From a checkpoint of a small transformer trained on Wikipedia.
Size: 11 layers, vocabulary 12334.
MLP neurons of a small language model. Each row is named by its layer, matrix (down: output weights) and neuron, and shows model dimensions 16-143. Each number is 128 + 24 x the weight over its row's rms, rounded and kept within 0 to 255. Numbers have three digits each.
A block is one neuron, or neurons of one layer that tend to fire together. After each block is what it responds to, as a language model described it from the Wikipedia text at the highest values.

L3.down139:095141145139127156116125145137089120085118159098142161121118167122127138189111110158142161152096111104112142169168103079162118123130188134101152123149163132141113088106148145118121089149133122109123158166100159120111121085097118120185146107114128111123124156135126105116123163092160122119110078102129155124142088110140085170090124157168097128145133147126137100175100143173157088130136
L3.down216:116113113118104110097160128155111131102125123130112144132152168118147144112132124110074140108149123115137137159121110084139111135118132109144149108125099173183148163143104105138117163111068131106117121114079146115119142128138117167144166114124087145129150094077138131067135122143128082132130112136112109142105147163115117149168093171106139116134125145097130126174119160122094141138086
L3.down298:143133126160121110147147135091159135145132116098125159142151144113143128133168132166140147178104069127153186091137148130146174106122143118116086125146121151150124104126143121144106133110166125160168143122140102122164091124108139135125097126137155110130130126149121132077095150146165142123116098135135102100139111160079125128107111105153146156144102127131131077155175180187101125141159
L3.down338:137083089145123101113132126145144138112131151126107121176072159094158148082111146130145167092074160115146103137161141082145114095128138144112124132110151138140137122151122176116104176161097154120110102138117144133169106098101128131141145123171145124119129154143123152113090121098141120114135144121141106116151130140118115127150113141133171087141141154084172172107108141138138143164144
L3.down361:102130118128084148118158166150157152112146126124103098148138121097134107148141129124115131098128125140128157110125095166105151113122119130127142092151127132132135166118109157136106105145114106087120133142124120109166133081132126111123144169116134120125126134150128126079102121146148165130170155106152193169130113170119112139158156113078158149152113104126127160139106125129155125148104
L3.down462:095133138151100195125132118094067165091146079101117134132119140120108153112118144120098100119127179167104148097148142116101120113148133121123119130133120143053126158134112124107154127085103157119122077152158128122158115061151144122119115101144112118082109111128147110170161133151120145126106120177176114179163118136105130162158141135142122162110104197115121128152103131168147158117124
L3.down477:105175144167117161093112083127138123160133136134086055141124142088138127138132142131105128104072157138108150118105146159089100150169083114059134141124097166103150120123141130091119143122143133104094148122088129108093109079101113122153118135141138157158080099163133146092104119161155131145109136101115167099120124159147120132124145077141117118092110094137124158156136131176140136105152
L3.down656:149115163133130094100155137156112103142151127147140130131149127136168144132095143185148153128131127150209143142110117106121152109101146142132135116138125142163135109099107137119116132126138127120143148137091123114156146117142113094095129119179117152115142131137072091074145106107151141103153181117134154105141112112167127103150110131160137131154083158112167141135126111160117141138158
L3.down751:146115106149117136126121141104134136123089112124138129153129105111129174172128156110078074174126141143120160122120114127134138119108140137074119094130096110129150153080138149156106146151149124132078114151176134112145117130087138112130156120168123147116096174153135105187144073107144076099085174129087140163138147154129168098131149130102084123160101141114147122125108106102110146121097
L3.down753:121080117073128086123174131140137111092152128106159141153124117090126110141085131097134167135152165113104124135148109161087145114145115109124145142084156147084126146126092110134156127115141093136128129139142109130134098117140098129090130101171145114127154158148102148138111149091114112152125051109139113113160156132132153119127126106133171131128118164112140117083127127088093100094100
L3.down764:103160132114158075113135093101142120145143157102139130170080151106094142126139122110105121124128141152186124146094148149122120099094165137132107164130108102097153172196127098173106093125139120140136142140102147099148087112112168124142159143141146147127136170108127110122144143109103153128132094128162131111134132159094152076151142143116126094112109133111104118095134120113156135154150
L3.down832:173134087090145144137139094142115115163113148155127112141131109110156130104151128119111126123156142116117122112113142173131121086148100084114148155112139170125112102153123148176121102113123099169194125164142084154129169086151125139091175076100161114137124134113144122129118146148124132137102112153122134139137132129155063182103115123104106104120136124096148145141087151100117142119095
L3.down995:142122134111135112145169095130124158073140123127179130135119133168137171102150113109145104187143121168111141126126141129147109132169104129080098119116115117121121118132107116109176165117110118119130132184128157113088112121067108117129135092167080149112141139132118088145127140142128125136104126153113085135121104150140081135104138116106086108124072114085101113148141189147160109142121
L3.down1169:152109128121114149188136113119093128122079129113107146111131111149150101134123083151107145160104179140141154108115168168171124102131115113100112143130126120118157150137127094112157115124151118117126133171141136131141099144123113079175132103098122102105132131104101100122121133125132146148163158133197122069136120130138111110115145101132089160175146125153067109149160173157136150121135
L3.down1178:103151115116093172099094134137172105132110112105139100132140101117131115104128116139107109163131146135136121135103100131133121101101161151094135152149110169106102138098117148129120113133126119148164106097126101138099128115103114126094144142113176127137127119125170135081133158082099134140142123085102103120139044109120126086131111133125126200149132128133130168136160096172106100116140
L3.down1210:116117091112154122126116172115134108152138152173143145127070129116130144124097066108143123130092180143121130128133132125117116182142050124149101104115147108175169136110159142169152174138142118149148140140134117130118104167111130109144135148134105132157124133144108135133132120139144136138136196117131085131135092149175097113133116146121137121094125122144094118143149140151132116108153
Word piece after initial letter. Second piece of a word split off after a lone first letter, often C at line or heading start, e.g. C-y-ber, C-as-ino, M-ort-en.

L2.down437:111125134158148118103121130161087133106119118161151164135131093101105106138112131110138097099118117160109103169138114091127106129169123136100141184125137123140109126133109140097124149123081154093145157136135157134111113132168171173075107110146137135138158150127165130143117089154165144147132122128156153105090083157090109090123135093148120100140100099136176115119103127093195175092131
Series continuation punctuation. Fires on the token that continues a list or citation, mostly commas after a listed item, plus citation parentheses and place-name parts, e.g. "Lithuania," "et al. (" "Atlanta, United".

L3.down12:115109099128139110151157143132105179146138113108113117126136140082130081130136148158145148111112143128145145138119159084123147165145143081150094122133130160116159099106152116119145108092116113135095120133092130122102133126139118147118133138075152108173115086168123165111151131135097101154119102142114107136129119128124120096172136175134146127123084121114150147154131158152159139102130
L3.down34:108161137085151086115107139116137136113149148164131163093131189101148152127083130165132092121099159102152082129099137123124116116138115118126185139129156164177101098114124159113103129127127129147135142106138141138104148144121109104152124142129132142128101107156127151125071144105186144109073145137109082128124119118111137089138120115170135128138109121105142101121112124175141146182110
L3.down59:132123058155115137084104144153137135164117157135109129158128110127161093114136152147116195110093159123116144145128131132124114127169126138138087115182130135110135144154139116137104086169059114146114134154125134135107166142124155134114099170114107128187155129160159101103116136159102145103134094142106124155121076132144127093115153112124126118147129123119085140104125150123162125144106
L3.down269:126117170139080116151131055121138126182125099135142077088152105142115097131128135145158160149169146098120102130102122090125195132113158095134154083104140150103143176112182103158130149097132167136146166167127101105127098110141140117108131139122144105110137130148186100094118157145125128096145116140131106143165128135135128096097163141108086109124119110144106159127126111119139125130106
L3.down404:099141146134107144132122114138174070156129135167124107156153153109109107154132085108130143162120091121143144105173157097131073139099133131140135131130117128119139113105130148122145135122155137104152122096116104167110150135101108100122155101120140140124118164131132096136067120109154127124142169133142119115128149117170085178137104151113124144099120150112132124113110112140110101150112
L3.down413:140121120112088150146151114130105144098119122138088095098164099145111147132133105139089097149132114134076110107129120108115121110159103127104134108135088153135097123155069120175139112098127110100170144109166115134128149147115098193125146110115104107136133117127109095162133107122121115119138102168119111099130116121085114171132153108111126167129124099066160142181080135132163167109124
L3.down461:130133123129129147160128145183129082114148120144143091081148079119139128123123149110112144085139090107115120093119132125109136095118128129159076141128147113139166119098172137088158151084104195132161122159139087101144093122136137134090150096105151123107145146110150136122104146104140117117138108134149160101129094117120102121152164172131148084150095123137183088154134151149139153129097
L3.down528:133123136177121163141119131111145095144112100194130114104103155138135138120117142106088144104159166067090132097164113095103089094119125140121149107120090155131120090150095139154121095090090152165182126120117135147103130157139106151128136098068152106133140127114144170107104120107125135128167125157128151109117112138166138082142088098157140146129115077138141151119116126124188170101159
L3.down614:118166123117175109115126173148152140110132087140099166110085157127143144129142146097091108157156140106107103108137129139154116103118131166172101131136140106137142122109136119098117148161121136140146173138134089122121102145164131127156139124135156108144084144162133148149095120128113144140139105118140074135120121145161179137139154162124131105150107119136153140156152139125099095132146
L3.down652:131176131131100159118093107136094128065109100118101106160161139142125076115128126132071143109112122132117124119136135109154124114118093114115134091103152130151144148122105131090142091084141127141104149095146120103148129150146167100141107155149136139079159126112125147105129110136126140184161147162153174165084112164092154106119153114128108106114138114126155149149116089123119138115126
L3.down709:129164186141098137074132135123136184118121113115167103137147113097098109072121111162128129136179148124176091161158118165121183126068145149114163129088130132107120111135126111126113175134107177153115133102147108115137152074130144091136157134115149168131144120107141137131119174127131123124139118092082124163105088137139136140129117147108121134153139152118122177161139074164106123129154
L3.down923:130167144141096122126101150125135134096117155101148125140146124154127159116135160136153175128132109141146141151116147125175145123117116159105115200161088129116109206103110102124135102136099176141153117111111081073149117134177107130112133092157108181144086131135139118108116084177082135114137124103148121166136112139098107112102134155082092139146185105107116148072106114153147124180115
L3.down1043:157100142176128140126132069146084109105091125179139103108089110141082103128175175148130168112135158123154125121104125107170147095202186119081146142141113151100056173124079146154171094108077130117130133114150105147145126148111120157139114143151104117137159134135107125138079113116147095125142142167125129153109140091115130085132111123124114115117153128156147124144121151091145134147144
L3.down1147:133137119157127148122146123091095140107155111131094146114109167124136130096109106118120099082160093135084111084146112136133115128129096129116121128105128107120108130116102159131148113131128097114089182132137108198078158155152086126120130141149116096147162147107107129110110112110122124167126179129136165138118133161107172116121108154148142129141125109151108136118132170085191154104147
L3.down1181:104115128123097126109141142154086106125149176151127124108143173144172110126108104126139111117144145131149108129126135091141135134160133087105081118117148125143130095125156127105153147130158166128087147116113153152130101119155126133148124148131138139128101063071150140106131149149124117093153139111158109135178139152123138146071121159100131147107133142140116107165083151117123176123111
L3.down1252:114139138124101083130131098124151110143129131087125132140127131172124130170195165144123130099171108065129148115147126137090119134106136134124137131101134124130164118110152101088133143085144147117073131145108105138146088136149150149159143136155125166123150077141156151153112102132152147165152097138157132119129144151147088137146166126102096139074177143118125152121100111148122120109123
List item separators. Commas, sometimes "and" or closing punctuation, that follow an item in a list of nouns, e.g. "reapers, threshers, and", "health, culture".

L8.down545:121111114111141134116141111155156119135153141124136190192128151109129127122131098123170147088114117077104154142135118096101096119088122145057126177144112153115138107097092112170128127121102128093155086128124157168132116097115091105139100151129137121134137136136145160083146115145170145115170126099110141085121108164177102132146101104182123137119102123161169135094127154151118156123131
L8.down613:096109143122093124107123139118139158127129126177128130139136102104124109143136155162154136113151122118139178087107162115132118127100086134072109095169148119114174091119107119135095119100107125086145130126169112091077139123173131112131140147207104126140120118145120131070149090145211110141133117167134098097130095161102148097103142150142121114137114135178120131163136120107117155110130
L8.down839:163166142099126123136155168134127151114101125099137114143106179141200117121137093166153117158181164100181122149127123144111108093088141142134136079154111139086122154129111144137116098088128127151139111112116134155120138135126116133119128126144127102207148098129137137105139131111113153172183112105111144174094140111147140099163117117092116110142131085168145119113130101155109159149091
L8.down1147:109101106145108159103154090117157104109140151133130125124166105179100113132151111120104112133165097126084133117124166094110162095100107143137114080152103113125154170124169118134134112085112132172117089139097130190177147134116117151137139085106148074112146129118117145129112089164130149152167128180150118130119135151161137132122116111179121130141143132134131148081149127120111156097123
List item separators. Commas, dashes and table pipes that separate items in long lists or enumerations, especially the comma before the last item, as in "Rufus Este, and Harry" or "turkey, and chicken".

L2.down345:124154150132134108122086139140117120151111142073109143110134129114174122149138105159136144151189119119133060109115148161128106098091120133091122124146147163123098136174116113148132140114116126122129134145134158158162155116122127147155155100150133100063120133129115112165145110158135127126122120155153096129142080139117147126102100094151118115137103117104143132143140120169086146130137
Early word-piece continuation. The second word piece of a capitalized word right after its first letter or letters, mostly in section headings, titles and names, e.g. S-ign-ificance, H-erm-ione, Des-ign.